MLP neurons of a small language model. Each row is named by its layer, matrix (gate and up: input weights) and neuron, and shows model dimensions 64-159. Each number is 128 + 32 x the weight over its row's rms, rounded and kept within 0 to 255. Numbers have three digits each. A neuron's up and down rows have the sign that makes its largest values positive.
After each neuron's rows, "fires on" lists the tokens most often at its 100 highest values on Wikipedia text that the model never trained on. A number after a token or word is its count.

L5.gate573:146116159145090167094058114097112133160151124127074106101150108060140131120132150164164104168110093117091100135165189112112205084079097075115122128157144171158119141162103141132182100104147119184036107147116117169130081151106183170131087169069128086106100173161107146099178161140124122127
L5.up573:136100186166105190093118101099105113135177085178103071140147169071133063121142145148152124171133104151158115096130118144138148124149075091140128109112154144143159153153129125072139128112134122184086105130118150163131136129131159152146143114066126090118125199147147115115141136168137074118
fires on: "\n\n" 97

L3.gate588:066169160112189167085122087126131158192168114141112090197174141107137133177139162123113138102152124149149139103092116101132157139112086113164115079196157128088044107112151084114125141157164111133108133190133094131113156151142110114143135168142145153167148111063112146109136105138103136105
L3.up588:154123178181126125159094104102114060133170153080154126126179172178119172240110148146122114106164115158152138160079173141135135209153147159196113119104094147085080193169156152133136147193104135108148128156150108113116134112170136124157125146104142150111091130086153090068178143189112090146
fires on: "Al" 41, "il" 10, "an" 9, "ia" 9, "on" 8, "try" 5

L2.gate622:108155151136202129100107174106098137155134078152157188178167153119189154208159111140078117160193098139126110148106128133169127085162092141170165083150131123077188133140141110061134162112150106143123116161102100107123152140123114130088137147201136163116056110096129083132162145090072148158
L2.up622:069131118141146107120121160106091116125184108107092104142174167172131119136148099109069140141177129149135139107112174154159150159120166100133119099170133165113107194082178110107147137166105077134171109187118074114149150199147160049081147151165134081103117130126084165121154078104119091126
fires on: "ia" 21, "e" 17, "on" 13, "us" 12, "th" 11, "ip" 6

L2.gate213:180114130101059066126166148140169225190171138099136099154140141124153104062144188111171095123119117098131111073109223137131138073193084145155159104166154102123120072137102126127099115080135114127116153109156117090141121143096123143087052123122146111126122149093126115114120119127129169128
L2.up213:135106088103086113090093095213112156154140173097124148115098131128137137163151113143180126086115134151076142159062194122138175120161143151106149068174133146154143132123143122100130139141123183188159149120172120090132109120163123142084070071105181139125143115081105065098125131085162112138
fires on: "is " 12, "ave " 11, "ake " 9, "aving " 8, "ar " 6, "r " 6

L2.gate411:125166160198141155113117185099120116119191142228179168158130158115163173145111123106136088175147118142154120102121075117176160122130077109156104121081090154081126142119171126129151156155141076066035083182133168105183117107125157143096132092100119120089108127142102204118147172118100180133
L2.up411:154155104123098163106120176204160085111079108129140209088134108166137091068147120119101162090098122183126161160120087091098102117172114129098107131096102145161113179176216131177154122101157159126166097160064113116142105156097099142129123113129129087155146134075105159135187169096126147109
fires on: "op" 39, "le" 27, "en" 18, "an" 8, "ern" 4

L2.gate692:102164148131144107199157090118111088122166165115133101064106113145143124116129046120146139146156179108102142075184096113165137100124101104130101160079153106173094140080160139116148143149129160126105105142122125144142085111128196116170153067109166148128140129136064091109130130101151113064
L2.up692:174082106140121109127092138148141066165108079104084090116106197173108085118137136118121141143173115104117144105120090107146117128161138144177122200120089162154113105153146105173110141148088108139055140068151137073153094155180199111155112109108150079116132069159086117122066127163120105135
fires on: "en" 24, "y" 14, "er" 8, "s " 8, "h" 6, "k" 5

L2.gate661:108137153134187129163163113164122130066119127170113187112106128112129103166171078200099100161145139175139109116122089074147186131162102142175135106124044126111090156121164123170165207143112156112101098117120176142170089157094163106112148073138134144106131124154135138143152153149062153135
L2.up661:194143134073107101134185088179168134108107134101122132187095191154151152110140132132110096123079134139136170122084117117132105136166126165142116161125073052105117083149159118150159139076125102101059156125122124100138086167138098152155118113132103103167121054084114191127115118131135116145
fires on: "en" 70, "de" 13

L9.gate261:124155166133165104105143122107176130144078122082127120187091088123130105171133103136161137141050184133124084167122134047202035171137123151112146152024139163159128179158095089159179110142194131080160177111141165168146106088097162089123096120106167109112140122133135134162154092143172117178
L9.up261:083118145144113149084110085124111146149161107092107169115142184129131103104158074160094106092109093130115123214189128145129156092125115126191139104123135150136123111170135119106114101153177154159132212206101145156160125077106158065146142159174132109136130073173147190142128124086152135138
fires on: "od" 26, "Histor" 18, "app" 8, "itec" 7, "Produc" 5

L6.gate471:131138097098100122133122146139130213207182136082126151169210159096192114151130133121138124135187140124115107116147124145108182085143121111150151149156134124115093125163100137137112085186176182139111137122069055046147152080104117126108100165070115116117114096101077118097151130121076113165
L6.up471:133171135104126141115106161149049117123132131129136133102111165114115161121142170129099152150169132109168092095071181190119112098117103071103171173127128118112122092169160067159180136158124166141133169095120135153149130092115125096153066119094131109119139114047169108157125130129155150045
fires on: "to " 25, "ince " 9, "r " 9, "ar " 7, "is " 7, "ave " 5

L9.gate69:131116129125085094182163097148071045168154159098115109047170107064169126123113134109127157093134213113126131107093228084102171143123197124123125126148143163205101120149152132117109150109169115183059090133096153089121083153091113104219093164065130139125141115116126105123130099145110078169
L9.up69:176103169125132113155173163122138154137192146163100146113148120140137098182146157092082134130135118098138152115177142091125133089129129139113144132154142092114159133095095130086055132126078108167135117150138116063095106120086173081167097149175132125133011125197090117144165111132118146097
fires on: "gr" 26, "r" 15, "h" 11, "z" 9, "re" 8

L10.gate467:176037150116095136138101129127057178143093110122141105096187113086178109131108151151160102085124179168138116115129144133111112112102173114097058152156171112108141162086126213082113137150110093195120092120118086123099160162166120080190079164134157154124168133103101173113130132124075112086
L10.up467:153046090125141107081145152092068116178117157147118153091141128118126093136169129123175151154084116134100126136140144085097126152151145109137152075174133128095151093155106130132099110092126204107131115124172083112134153083149158072122126140174123070127023153180135137132091119081132118116
fires on: "n" 35, "r" 24, "l" 6, "m" 5, "pl" 4, "gr" 4

L3.gate26:168124105133147114128115098134163135183131055124165091059108113120138159092145157173123173124170159066134145115146125173123160114083119100100131119110127125103111102086142104156113159144049108105133201124148207142146094096124134050056115127083092103120120145089204114104129131057163122102
L3.up26:100206089046084154142113157117141204118129129088111201147133152172078158111139129105157059120134135097114129124167089117131095126160107102139109132170188120097071118168100105152179107109132193133118083168154105126100170118122056172177160140144134113117165149096151112174082127117104131145
fires on: "um" 48, ") " 12, "al" 9, "num" 7, "oy" 4, "o " 4